{"num_key_value_heads": 7, "attn_scale": 0.147, "learning_rate": 0.00129}
MLP neurons of a small language model. Each row is named by its layer, matrix (up: input weights) and neuron, and shows model dimensions 96-223. Each number is 500 + 40 x the weight over its row's rms, rounded and kept within 0 to 999. Numbers have three digits each.
After each neuron's rows, "fires on" lists the tokens most often at its 100 highest values on Wikipedia text that the model never trained on. A number after a token or word is its count.

L3.up331:593553538504479530486407496474500519510424634515568555531458573557516486554508430526481432447538522517461522529459549479435503549478441462519495461450533445508513465545476435506451489528500531564562531493496455472502521562480481485467432502472498482478467438534485536497520475467537545548455517496503452537483505496451506446475527520461485459498554567497485450556528457481464472539519
fires on: "s" 43, "ies" 15, "es" 6, "s:" 5, "ers" 4

L3.up1387:547443553521482542482422495579524570483473520474503508481557543517454498524567450552554487498507529442540515524471436571505473519502526563496483457484428519505441468586450560468536464546490500451459547574493497554479488490524450485557521548556433475501502529498502583475508468458489486539448566446444437506515468475506496476532483525572510500512537503502552527467386473515469536498533
fires on: " |" 81, " in" 6

L3.up983:488491558535496517460467496429494534550558506498516451575541492395502521464540518442508487551533518505512552470456448547530479476502466465544501421507495519433484459467614508561464492522589505563451479489490509458462542547556503496494487443477524496535406496495549459430530469455501483456451509515483504487535539520528527482463497433488533461464514494548478571455419433518525468499542
fires on: " and" 36, ")" 26, " to" 8, "Y" 8, "y" 5

L3.up1221:464511493471460501503488489449509417509525529478505442425555497474534486472505492445496498486555480421534442506490505518502475527516444523488522494482497507482498468505571524539462468475549509434526458531509491506503478459546540475503395426538480460574513520491502545564515433439444454504507461468485418576497577484485520574499499457523472497530508484582530477523563564469553474548539
fires on: "'s" 62, " the" 20, "s" 8, " first" 4

L3.up1704:493473547428423454470430424491470489483542539512421547461535499523478522493483486463448458473454475516478519432505521458519510492538475501509504559520513602466509511460575508507510536493454537511508530470480501505538534445465485484548537462479509473529542496532539500546476470517479454481486480522459458534497520486464526411497490494492429550533559541514451484468544479553486554513457
fires on: "-" 19, "re" 17, "u" 9, "e" 9, "m" 7, "ok" 6

L3.up667:513491529512463415564504523451486527400525532483576504411517517545558456439495455513476480503473448588487527532496494578506454489525485500525493459506486515488489443415529529471533498510557538543523518432497472501495452511502414549464531497542519588561514468522486504467525480489479466519553515482542552559454491459520588521474476445481505485525492523512511485443568494480572497536519
fires on: "y" 24, "t" 11, "p" 9, "ar" 9, "ic" 8, "ing" 5

L3.up851:423485536502563457564465447512482511509537463529519487521564497503494522513439512546484537522490462519503549528519542510514567548502449530479532422450548546454488481443586510461504437463504573443512545439488503501532449501556503479469492539448465492488535572460512480520447463511540459504534444476575490487490537457550580508537485504548442481562507449488459496510507487534485470543504
fires on: "ot" 18, "le" 15, " in" 10, " |" 8, "it" 7, "if" 6

L3.up1705:453430543499487448517464474557452504509485468519513465537525481464459461505510502539524420477528523529484398456535470492484525548448488563527502483566501445465465507507499496510501519519500481490439515538439525494537538504458574471500472452503492458458521522416512412491472473457504526451479471529469511537543522544498501483537488536443526468491459510450473460495537525508430468470501
fires on: " |" 19, "ial" 10, "e" 7, "ol" 6, "air" 5, "E" 5

L3.up344:504484564594461529482502540502471466487403475561544487505485472534453551480477544471590515456508446513493524502435502454535511451520549542521457505505462518601438507544508554467494474478491424512463543475527514543452489479482515436493474511419472477449509511524487479549486459518553585500521435500509531490529507497497466509468510482530513526479528452459478503499568404417446562524522
fires on: " for" 45, "R" 20, "ra" 15, "le" 8, "r" 6

L3.up552:529424480521505513436502542558499448412557479499465454470469537472512453526482506501507499498499444512449522486481449470524500508540578483468446569465523414433499420509521492434462441562544483544482485566427497485467519506477551443481407485469507535525521475555489524543524491553420517463528442484488568583430554446497518499512468515537554425462516448558472502469463419496441497376541
fires on: "," 16, " and" 8, " released" 8, "2," 6, " born" 6, "e," 6

L3.up1421:494460522540441505517505513525479475449481550517591470487483501548613521576466519407528587531498485541468505522467530453396491527503437485528463512609498532502504414460539465542519455519508492494496518486487488469473495499493533493499398499396517508525473442498457499477549516476511543477555445473485521505585508525501551548484487506503509539536520516529489493497488465594550504526494
fires on: "," 37, "." 16, "a," 9, "s," 4

L3.up471:533501523452486433507485512562556564513549438455558549477445520503512442528519521520542454484526466503420532487569461506467457466503497500511438519499512531510526476506553512506502519542506491519512491559446471459450473522467466529444507592524472422477464525563479402507550521513448546517413472430561512540481506470550502507482454486459506429446478504506473465501567462603518512474495
fires on: " as" 52, " 4" 8, " 8" 7, " 2" 6, " 5" 4

L3.up1303:476406571478547488517527516478541440492487538473447526520478496565446516480517411473424528579495472484515562499463592484595530568452501479612502491490484499571459518481518538485494421505577440495411502453500415468483455511499527561545450469445551506582569559411503512510471501463473528523458554508481557466459515499483486488534497476487580520485440424484575547420476507515567475528436
fires on: "\n" 94

L3.up156:449462509513546505528478505506522558547491481573519475543531442414469557490482486497417539489503497482595570509441524478535531528553466527515496514507500466563498537527425495530490484544499526462505482529522507471457486473489534560481536506534507545482501497524457490557593534469437599562479497492537415467473530512491453470529494471546523495481503482540522471491575506533404483459465
fires on: " of" 41, "==" 18, " with" 13, "\n" 4, ":" 4

L3.up1228:550438485467494450535420489495538524435549470556495566528555532462489543500585479464495432534483435536508483512450467473508513511508556462562486514611496439496500529482479523534519450538553508424517536553581555476528620508481473537459423504526551504496576491500525440491540500515411496544464460509511489530510553481463557476458482560581480524556510474449502496530534437451449527507514
fires on: " |" 69, ";" 14

L3.up819:468463503413494482548570437464507524512522488533486507451614504456498370523548482427528496528601507515533503529502459511506468510519446495534526519508457486528501536506504494578443454521478480548475513527545443464514477442510531586504564481498432572535540477462603492492509484514459468556486499487558559516556401484544432442456479474492506411466510546533530541486464550462484503498546
fires on: "on" 20, "ction" 14, "ation" 13, "ission" 13, "as" 10

L3.up321:511511469461524505484549489439498490432521474457549432570481494475520499461445487431460417480520449519487509473493502551472438502457512504502511492504497545378513535499511478465518500548478447493495472500508492488540460514520466481545426470515538535460495482482525509502572588483545476562482463485456559429492520574465485543528556536478559527462456502563561507468506561393456468543520
fires on: "il" 25, "o" 15, " go" 10, "ill" 10, "i" 6

L3.up716:568580529546480426481467476530531492507511433489535476488497479550543478479539438452538414483544488505483517492476469527437492465496453462527563457440484488491473464479510498499545492466540434492570453433526582497528435471518501503537478483475388538591582490436535506495591507417389506556566468553460502514496585519439533559437504552536497530528514433526532458528534520433538524426513
fires on: " the" 32, ");" 11, "'s" 9, "-" 8

L3.up1363:490517430473496489456534577411466498516508492532468526476586568388565505517479519457510498434531421568518524521508519500517473385616499446546517582513498514470448498447436408529458500501547468456507562468491459466523506431451537495475481593512469498527516513481496481494498577466492493521567465523528502503533508510486452506524589513518501458510496504497478450531555513567541482529477
fires on: " |" 64, " /" 6, ":" 5, " United" 4, ";" 4

L3.up1496:472432523501507556559525472519540557550580510452484517544495569455537486482490534542554591547521472539500487491392465518491568533475536526518476510457493531519525471575530442410466508512445608494475465454445487496526460566509505460508489535492495550532528524502421532577579503446536493560527531547536540553459549465469548525516471558470529451423491506510488449481504475518472508571486
fires on: "\n" 28, "k" 11, "ut" 10, "-" 8, "c" 7, "ard" 5

L3.up621:493429599458532476441531549518513486514538476474473515522434421545519507490518510496507509592515442433501488516446457493630503484425497471517495536523530477503498453475481497464435551456528472469447526528473504496538517489479462436479481564499590475506565538444574586503432467501425490455432490500502557528455592539545540472506509511555526540469412463477473496460431529493552502574510
fires on: "\n" 57, " |" 38, "." 5

L3.up964:496472462566490491559495437512429541497550515488451457570415520525503505488522495477515490457491547537520495473540537521433561525463532618554481477474405524471550519547484496507541552499555563508491510463487480513465468447469521392474531481420499475553471555447467519471473516490548657502504541563477496496476545532426532470527474495512528524576481449492441486466503470520507425553495
fires on: " in" 63, " |" 13

L3.up1418:536434464515539567546471478570454500545468514533515579556502549478517493448556473538431509555548464528472485503493513488457506448502456469517483490453526456562497457519562502520483580480528439506467454528579489510510547501489540483509442518538465495448525426491496459480469482463430497467493490486506465526567540560485506427476480532429562503551493534473519483514552500494514481490508
fires on: "om" 17, "air" 12, "ol" 8, "ot" 6, "em" 5, "ad" 5

L3.up1785:511441546516531498518482469480530507478552563483505478562497464491462509492487481494557497503562478488501544447512552510526496522454508444514505564463555551486528457496468553526447482424452530548540489451467572487466489543538477497539455547482460542561456447500513511535489429578520471519438529512503568491524491461476560496504488506504532576451565431541508450525448482512534485468468
fires on: "est" 16, " was" 11, " north" 10, "ast" 8, "0" 6

L3.up1569:535439538492516477585506522493515414503609540472553491507513550468460509501420511486546447501529478563494527427547541569537504535542496442515463497500533585459475536485499507499525424579555497497499469467484439446513486518515557476523466487464528423442534447505524443499561409503491546562497519523590567461483462600432474529468470524484508544523445519587473487478535455430513427496525
fires on: "ation" 19, "es" 9, "ed" 7, "e" 7, "in" 5, "ing" 4

L3.up906:495549472487476561525499540484554530525464474492518494508528511542516550525518497489452438396567532464424558519405545505549434497501572525522505504449444506484434460616500399551486493509485508496544492533488572419488462409470489471444559503541478567429528545554516461518530470489413621501516458550466410488540540498567555457489471506497509483579504469544540513474567501453396535508560
fires on: " to" 53, " by" 24, " of" 5, " with" 4

L3.up928:503493509475451435495432482450522457480521507464481528500419567430511517500506498521566495487493485470516429507510531527519534497524487549551567511470518513542487533480521480473499452497524489477510525567547446519396478510567438512509446455512591526490535497542440552509581496432524509509446515462493511578473532538441471476458492500397466501561488489591521502505593486445577596545463
fires on: " of" 24, ":" 13, "-" 11, " for" 8, " including" 8, " as" 4

L3.up1252:525434462459490511552502533530450530539547491428520536517465494495467482568553527475490429526509516592448441479507513569456493478488464497503467462458558448545494526553485482508523479518493414521460489448445462496531571512491564562515493534502511488518482418554516462497514468519485534525496467515500464522480465570468510495410524546496504507564486467498505520467542560485422419513506
fires on: "f" 16, " and" 14, "ation" 12, "ity" 10, "S" 8, "e" 8

L3.up406:471425540457491485490475526472458464528567493443470453572521542496492559483531489552487477574467485490442544522501563518474486466453530532508424526499521546526489518527499467478438507516475518540504548469486446495486459501474477377461440472522449476537511451466493533532450464522485514485474507475480507491501555597533493395499503496584508546513403499520462518498505528456501535488470
fires on: " |" 61, "-" 9, ";" 7, "===" 5

L3.up549:534484455516463468481505538488464567470455497521508501523507514470555487499573514492481512411568528562487479469424560487500468528496529515555490475555506449542544488453464463519414539509482524515575528488417533530434462475465462489475531445558523495483514509494561632537464605456414468546549530518606481468492497502495512478485492454457499457492444478564481449486507456551530484553567
fires on: "\n" 18, " also" 16, "l" 14, " has" 10, "ly" 8

L3.up1313:357423504503504506484498526584515525474502468491470470467420437465512532466429514528478487573516409522428469502449525476457562450505462515521485570463502490523553451502551565451496559479561513509528474482531535475545549512500508481491470511477512507503509505495483562529433494511457525508507518530499527493517531459435585517503521485430506602512486558530533545511513473476499450457445
fires on: " |" 84, "\n" 8, ";" 6

L3.up1482:548484500508486443511474495496574499538594521497515516428515460524539487549520494514481485567508493467509487485504530512561466567432602496477495542454498455496480512428521440463504401498540594459505500470451512502483464531516539526492497540494477481555487481495507579434548575458483482518444526430478515481515515538502475536462466517509485530498465484510492498497485422502419551524438
fires on: " high" 33, " High" 9, "ow" 8, " class" 7, "id" 6

L3.up430:448484537587509545470475477505531567451543503537534560448468418501435533591420485499475498520565556559502451531508520508453493595504514511558542446467522453482477478534483543505512517455494510451476545450510407516543455558539504466449560522492526511547506480443539579504527492525570509514421542540445518522493467497507557519501468571483513454512566438455478461504501497502426444560468
fires on: "-" 16, "ic" 14, "it" 10, "le" 7, " a" 7, "on" 6

L3.up1492:545442472562514477542488503490506484514499563513509458496504446499496385577527465472536547489529551567562590554547517526491518498571491493524442498496507518481538520433521522467441487586554510542447519460457524423515558527478480425492455540364462503491437402535455530537520493553432466459465419488511420474455527466502500463499579494513488484441496524467438514492494394473443516502588
fires on: "s" 26, "als" 9, "ers" 9, "ans" 7, "ts" 6, "ters" 4

L3.up1249:523497547498463502488550473499492543465520482549514455463538372538459482571525518550482520484531462513512565522593522485462494494536427486468485445496489492502545451502496511545553542527499468385508470523441457463428504511509542477574514526504498415487533457493526514556492462502449477432483406501401595538516474465456616457476478503410497517499434483474482540406552507487528510464595
fires on: "d" 22, "n" 12, "g" 10, "m" 9, "N" 7, "ar" 6

L3.up1493:518472450555474558567478546523479500486540527487525594482502490497542483570520482491502490488441491508522449551438571503475538564531469505471543457524438523511481520516491495544534544531466550516379478538516481516432463499572506451515449467645480510501560501513506518526523482428562504584522499514445446494537489501463488512523503481480501500506496550499605497496530506483539445513475
fires on: " of" 24, "'" 16, "-" 15, "}" 6, "ical" 5, "act" 4

L3.up118:469492575538477478478451472491503521605523513507594534522495499459515445504475531502501472547409583516510535489460528548511511499488484513517456531502494495497464477496479607479524542488555479508507501399489486554466533468599467506466543445478493455536463449492548508508454480462525544472530505522493560500545484571465567455435522573528528538578426513531571570373517561473427543536466
fires on: " and" 22, "e" 11, " back" 8, "m" 7, "erson" 4, "n" 4

L3.up941:500449529503480511470459492483471486459472519503545486503512520572486503436496493478446552521484513581459558441524540476543522536514576493383460524531429471472508465557496502477506443519522416504440498610511478462465478514485471537434460528476488509431418527478499485509607526474529619466466465462478462528578522518475487586551508603487576477569602493566500468501479461500468446520493
fires on: "," 23, "." 11, "$" 8, "3," 7, "2," 6, "7," 5

L3.up1177:509539482458435455511561514475542484541475474452520440477448459451485487564479508499536533498529510569400479541445473520474461442425533490448536472522480500462464424528463383456518519426581492507463504480553466499482449484526568489531532575538560453512503504437510428547549459480529489530473473525481437440524504535503481496547508491528547570505566538414389463504496523517523503505482
fires on: "l" 27, "L" 21, "ial" 14, "-l" 8

L3.up1340:477502500447497516487504524486466541450507507540506492499485555454536437480449549493467545497480514484469512453490507562496475543434539472487508497485540482569506488524502513455515491515484621515550482493404535548521470506575404499502450481509497539492504518552574546470557528460503511475463563461485520442542537465457472427467477538600550406492485523571517490488464493478463428552443
fires on: " 202" 26, "–2" 15, "===" 7, "20" 6, "-" 6

L3.up902:522488478482520465496474524456545508468485525515531478504459490579471520527502521554484465432486464481498484468422561478500523450537559507455490464506475493520446453548526495516519532546560528502530396520434488525547453516502518541538531668477450492472497515501503533472551508517393542552463492429534418595526530556503428447513481528551509458525530536513505485529479479504514563526546
fires on: "\n" 26, " for" 18, " in" 7, " |" 7, ":" 7

L3.up1348:466440534482487479497503410494540369492497560448513440531575522436489515512510506487520484551465550510454429487456421543504488487495509480552522476449583492480480509497516499512494479532499494463508555459396551478503567521493570508458471379459433524517497523555487488500510484510495547491446494529478497482518481475508558569476506460430566464511482420551518502423446479625543454571535
fires on: " and" 43, " to" 17, " or" 9, "–2" 5, "8" 4

L3.up542:497492514522552487432433516479526551507517485479467548577559510422446485510535505499439494482512477474534497496491546545483472487518503491507559477445557479512494514477576585527449480461553447439480509437553525531516573475529475549499409497471510370503440532508605543484563504536477482536459528472546515549538443491533451547470497499606445484539509474502462450476483466486480474486477
fires on: " |" 81, ";" 9

L3.up411:489534477403530493494565467503498495470455506481482543532595476490538528518531485530523517443499425530504485564489450502457475457524401469491548548503535487491439507510508511487530612506603475490501489416458481491541610460515443582554450527545485426503510538542470465456516500531490474493477504526514463548523516512509509553500493477554546524530534462453510453430467504537472468607516
fires on: " |" 97

L3.up1043:451449503520523568440548520513509569435510456456490522573500449532485472417466561524522521519468430499402497499493549460476543426462503549580477573557542448471419448565548546429481538499536488477539528506514533482473498480473488470500456450443509509542496542489508490483455496515443460533492550498488514523518482479456525541557554535485487625512490538485502568481426496457508502524470
fires on: " |" 100

L3.up1286:500505496560488484531465513501529486436447517489497469493491504510513523489547503469494506522497469542435502498467484488497520501461521512445393459534486501529534454573498524492533458513494541482457548493442521464481507494545504566537514491494501493456491539399517518450501546512539518497531518485437384540489535538490530512505487510490527519578551456419477489576525465480466467534497
fires on: " (" 35, "\n" 21, " or" 7, "," 6, " (M" 4

L3.up116:619510527506575468478456521465557466570509418558534510500524495517520505559507508472476530502529484454457554492540489564486530476520514473522495556512564529470504549475461451511489517516566547471528575497465532536519500544519464529511502520461455482516532467442473497515565506423471481562479545493448463473497511471527483470471585576509448538494489531520494526553481467451478454485502
fires on: " the" 45, " a" 13, " an" 7, " as" 7, "the" 6, " called" 6

L3.up325:543475534544513551465530474486516533484473489501525509521515504567503513507462483458473497468540492522481499487561427536526472460502527440468492584482468488518453546455417467562484502543494508473469556544488478486479602517474469423487542579420561473500544445501516538507555537520490498471416468515486466593440523448558451526453472520502532482401551530489479514501557516476499528430443
fires on: " with" 56, " was" 10, " is" 5, " as" 5, "'s" 4

L3.up1163:465480569471389438453556513514524483538529546456543541534571451529448486519431552416445488467517467502466464513502469548510473471552552535555490499516548516550492459460497498469460497517531490512474443523458496556473502470472426517497516512505507499484512523476566532413421516481443456490522474538526484530486549489522489485457433579508396451430485466495481477476513462510468521502536
fires on: "\n" 39, "p" 15, "m" 7, "il" 6, "u" 4, "g" 4

L3.up1614:527562570487492538488512510441482533524469504427485479552529432469534422491486542478468487566504470523532502538487550570544444441478488516520476514470438475527467397517526491543515470502510434502468472607449516491549487499517483467536505460537537457524553534541561452519547523503538495415486560548494501502565544505515513427467504548520412416530445507489559499536517462472474481520427
fires on: " his" 14, "==" 13, " her" 8, "==C" 6, "-" 6, "===" 5

L3.up414:516545496485466551452423505429510449429505478477500559538574519436454533488454532630525547486528446480465488496492549508501585486471493438587530470583541558467496529562545556516436416521442502507525496499527484563488531524471481479501528528482476535517513466462425492470510553479493482503475465435494396470514508538509459471523470505531506510530580557499555493520473501567507559543493
fires on: " a" 20, " to" 17, " in" 13, " for" 7, " on" 7, " among" 6

L3.up308:564553519477418487407484508496519478450600553487514550525635453431479450516431479460522550475444509494515569503489556501520525492555513502434404483513511470490508458455537391423455530429537500464408491585536534520533566481549559424509460506465514551496507568495507501522527537470582471463491503440543552546582473546561492468501552580511529434481525460550486467547567509519465502511512
fires on: "\n" 29, "in" 21, "e" 8, "l" 5, "pt" 4, " of" 4

L3.up1243:542491510518452455519383499505571543479515493459543477455465417465492512455495460457383557495487481516431529442509512479462476523427577530445562452520532516346494392529518432621502547514517502511554488440493481509534506494554568497492472501507550554472459502500499524460595498495568420515529454482530516499482539567501476561546527552530513436546574522520546524543558480489502484517490
fires on: "l" 20, " of" 9, "ble" 9, "ial" 7, "ony" 7, "d" 7

L3.up825:488502572538493499497464471461520521511479514499489463557537445563428539517470462517483476563564577489546564496471494493466491561587509496465484520458499476538403460451432495440519530410497492499517415535508601522441537446520457532482573525462507490463563473504483528492420580490500512532497499473507450460377542413516514484517508482488575484468486488510515470535419448558506485487446
fires on: "\n" 43, ":" 19, "ast" 7, "d" 4, " by:" 4, "b" 4

L3.up251:525501535511552482540508518522531549442500524557464477445518483450551484513448472515508553480574436591463402575493480431481484534472502458491460472537505480478499508472504560466480493513500549536511474493488552508544547517451516471446504437451522464514537450457475476501570506451449552496534512457480487547562486484496549536436569499508557518529501535568518443489514447505561477495551
fires on: " |" 25, "r" 16, ";" 15, "il" 10, "E" 5, "al" 4

L3.up1431:502548542523459575527508571496475505524510484491564468537513455502509417438493556513444567497573479517527540517548533500511445545459533496519554489486467529582504515479479566536546519560504574511510534558490513465451450443472494457540503535481528464450481551516518496514497421470550515450494531483532562470463582535395433512474468474481525532520453570483477560510464543533524478495465
fires on: "'s" 44, " his" 18, "\n" 13, " her" 9

L3.up182:431476451428488426508473519444518517453470523474555467503509484638513505503489474481453581480449511581532504506455471501583374496561478488538453483541528533452450448475470524456454491501524551441535474490511470454415502502551504458431533381464467500513514498572474572558567500463492491498521428490509498496513474505571470495471535436511469498515497524507460570519466539491524536436422
fires on: "\n" 55, "es" 18, "ing" 4

L3.up161:591485546442522502537437475503526523476509467483498511509537461419486498447488519520508465535577519506486552489491479509540534550419488505522536499487555429519494489478426431516492450485578523477478528522522513589415482532519460516495552464573509528398467460386415465498487564511520530551525470514529521452470511460465489512538513470470481430504521510508514485465545529591513571530520
fires on: " the" 71, " of" 7, " from" 6, ":" 5, " that" 4

L3.up374:572492489538450489543487436542414554482529476501558397500488419420490486466504529613542482504607523523489488538505467530438490456475512465484495425504482453528531490550539558506544508493524518507520501432461464555487490472470441499438614479445518508516431493481516563490472477412490522450440526503482484447545536474515490557474498503543476470555520508582400461466490509559505506517423
fires on: " in" 45, " |" 13, "|" 12, " of" 10

L3.up238:459502567469486462379519548475426515517513479486502546526553504439449445485546503507468517518518558547485392481492519474504483504496539487531478472493490522517535520469497575424463411484476497451522504483477448494497480452572455513485551552493513422504596541542570490522524473519494486514512494474488442482509520493526433408486408491557487553484428522465498506559535526489442512586497
fires on: "o" 20, "\n" 16, " its" 8, "-" 8, " |" 7, "p" 6

L3.up792:519426551458503512493535459508536481534558512531466553473472483422478544503481477534439541558525509550510505537496578526552506453508472546488442483505533546484494482422574459529477463476460524480479525509487514482549479484488540448498534557524423538529451541532591492542503525501493512551520459527479512452487436549487525473580548494460445429490542525476512585484467557473397467430460
fires on: "ot" 24, "it" 13, "ed" 9, " was" 6, "er" 6, "ical" 6

L3.up44:523418559450470518412558429489475445580558482491492504441468447544512462529517498516486479462534483517506501459490533488460452490405514532433499480516523440531557467478526403443488495502528561514483419600510558501483523499522499573533494523479539443504492508532487474530544553495486479536467486500499498531568501486520488490524451450519592540485460546557525496473494456510563486522519
fires on: " high" 24, "st" 9, "ell" 9, "ow" 8, "igh" 8, " High" 7

L3.up260:522470509422538529464466589485571376495507449485495481446481489492523466505485523555470481523517564488558420535459550607418534469486468516571556481480531484467455516499487535509540532465573544493410574511455540495483522492459480521440474522510536504498515513457489496555473479453526551474553516492502466469391537485548505516465524490486467546534472507549506512492485482449547567562511
fires on: "\n" 100

L3.up1265:529507526430489441479525469526590457542471505552594452489538501524484468530548449532540512512475464511525468487494486465505547486552522498521561491485507530498467439481514592456537538565532475514600519449513559452521489464446568504508489443459525479534540512459584452522507517515521456511472472490548524507492538491548568385499454468495520481514475541549516521455511478480496489542512
fires on: "or" 12, " of" 11, " to" 10, "ur" 8, " on" 5, "ar" 4

L3.up926:490555513572544466482535495541539584488435526537498484516538466475468443419533572507453512489495512532530495489467489555516494506487489551538523460551421504518533471461450432432546451532477498462509470486490478495451467470470509428503531472525472507502533482479493476525479467511527470534468493545541534617479508512506492461489525480449477491490524455583528567493487453556511572457467
fires on: "ain" 13, "all" 12, " the" 11, " following" 7, "te" 7, "ing" 6

L3.up1336:436555531581480472452576509449518541439509467521457499537481491405468473491514549520522495476535555505527516522554539549520500563474503533514469483486467443496466433510464439486436434584520487505407501572459514564472504516550544478463523497413550454478539488479508475476482525428498429458507541495490594553523532519476469492498456523578518460518558467564500501444482584508482525509481
fires on: "l" 27, "e" 23, " Party" 10, "^{" 7, "-" 6

L3.up418:509518457510535527484542526549542508514530416496495494507491494513589456448534467519452459517511548547560463543542551602475497464456497503515512535512432519532447488466483538542546544468472427462451501478514505446547481520472496442444475544526557496564530493523517502489477623589518540517507511508478502537493497486481512496476488545473492461519509489519503522451450524471502436472529
fires on: "\n" 35, " years" 6, " /" 6, "ear" 5, " a" 5

L3.up1347:531493466528508461470501475451466489472539538477431540488512453501496509433607473545535501525477527511500462504494455582418491518553565511630526502478490471536464575567487573602511522496533526520416542468475543520470521438571507508483512483533507488515577518518533497542604532434431513524497496540461452421510487479478486491496504553445455534519509528495561483551454525491454477470514
fires on: " of" 52, "ical" 16, "re" 7, "er" 6

L3.up1015:502475516521447483489420464482516465514547456465524592535531535501507486503458503475545489589551443457462488538474551480482546507566467439530551508475546560563456422514549539550519495550579528525499506525488502519438475502429541493432553528451491524462551528466467456548558546510494471565441485484564511500507545471521528467477494504469513582514479466496511444512469442440475553489374
fires on: " to" 23, " of" 16, ":" 13, " with" 7, "side" 6, " in" 6

L3.up464:520479492450508524561425427460561509513558462527499512490468525470487492548500529378462495543521575500537463529490471481470514469462520486571514544588506450437619550462525544510475552507532494485451481503493567553440504529498472505499506482495541486452461449521471454470503536470459437467491457526521538517539457524439509470502551505451449455502521507432572507442526540485643462494519
fires on: " were" 30, " was" 24, " be" 10, " being" 8, " are" 5, " is" 5

L3.up550:570475500537438493466485550519490539460529474469548521499493537448541512556477506433505458480456541509518495522535532460496573508516510486528488628516492500459591456454497501503478489476555451445506544516461487537486462484455469548581438471515548485524541475439488497537539487490416466550486526469569522528525495542429489490547484541583513501534529502535504433452585562475488530455434
fires on: " is" 27, " are" 17, " being" 9, "ered" 8, " still" 8, " be" 7

L3.up1517:440475445433464446461431518497498464523493454469494479462539533499464477483489560558511463438502420458489484414471513585482556436530523496464500426464535442526557460519465494521428530454499469495501517534502449508518494441452474527518520497488440519526454406499498480545503486475510477521475493419455580493596536551470553509473489511491494548507520475595463451554594562519556492488510
fires on: "'s" 38, " the" 34, "an" 4, "ian" 4

L3.up865:433532491514529494521593468515480443473531510462514509488474485481474513575506476580491526573476518520514545546522527543517577476517521421540519515456509555458481511472517504524445533642593481485440445527485497487516480552471593549473517466505438471504504465453528523491521487544487522525484451564537532520496541460509471543539512551422514521527494469435508457493504431457486529502505
fires on: ":" 23, " of" 11, "ode" 10, " c" 7

L3.up808:520508511542449520634549558475499495529528500467536532502495530451554500609536550537541437554433473607496526581467541489558491527507430536505453439490479448541523430513573447408520444511508512539495503555409503518505424491488446456548466558489425467495500501471496526489499494460424545532487485504477540490503443517442530465483493564494522513506521520495500522511440464477487496592433
fires on: "\n" 33, " result" 6, "-" 6, "at" 4, " well" 4

L3.up1424:504436495472568548523551495496570555483534506437534499489499473492510428496482393477497562474508557480525573476507450479474480530495472400473502636504444490430534534549487534448472476481510467543579547539542539511462495414526394463454534510566378412555481504508528479484496493426457471519559490525520539513496486498501528538469461456492620469455462517551517502472413464493578462492559
fires on: "ur" 22, "un" 14, "as" 11, "on" 9, "ch" 9, "av" 7

L3.up843:523389506391467506413506547476434467441465478475495510536485460461539457492477508553525481404528610521537488505460495545506564490547514506501480534528501485564543518530514543550520591549500557521488497448487519470519452464472528548504481560519500543562489517481533566498418527516506490478515486512538501496523483487503626463620462536465487464592500492444502461521413484471535488572526
fires on: "\n" 97

L3.up1060:512423505499513471473452569511489471411544470457476444483540496561469475538498477515482484474551484474553462462513466592502463439489492501532498486500513463460466490586491497458502493516509430498457495501507505575520615540443449429473555503506543476521529511414508565537504499509504512547521454572532507511508519519508459455482487481491515590443501482514499509506505474430490579490538
fires on: "." 42, "\n" 12, "\"." 10, ".\"" 9, "\"" 6

L3.up1092:459469464538511571439496414458498465575522488517489442523439506493523513446439506486524478551629579476465498479485542502487490504506545578501456541485502449475430557484513514515497555483536441546452451507522541507440548521437511409488566508494487497542504509468422530517559577506560530495553478527450409511535465472493493532513457464501517451468534495538521510472549522475546528479500
fires on: " to" 32, " for" 22, " from" 7, " with" 6, " /" 6, " as" 5

L3.up123:555518520571498409461618477452483465500482460576468596517490493471535556450469492525509508483517484523542444519491551478488472512560496497524451536491472499516540495424482491520483537459447503506563495434529507518519572507516515443567449469459478515471538538489451516481618578565518497484519428600492482445492539522517438485525509448465487508496530426580470544426507480533524421501499
fires on: ";" 28, " |" 27, "-" 16, "O" 6

L3.up1438:558434532500456509475366563421528539493509532540454474473575479558555529523507534475481497486482516552502489477515499502562489533465516505488542581520507528464537512414495487499546529545514485500472529494530500512488489520398454508508459527471417451520552489448485486517539542476464498495522499567498428534481491426541468495405520472584530502463513405388541561450476434495558491513473
fires on: " a" 33, " the" 27, " an" 6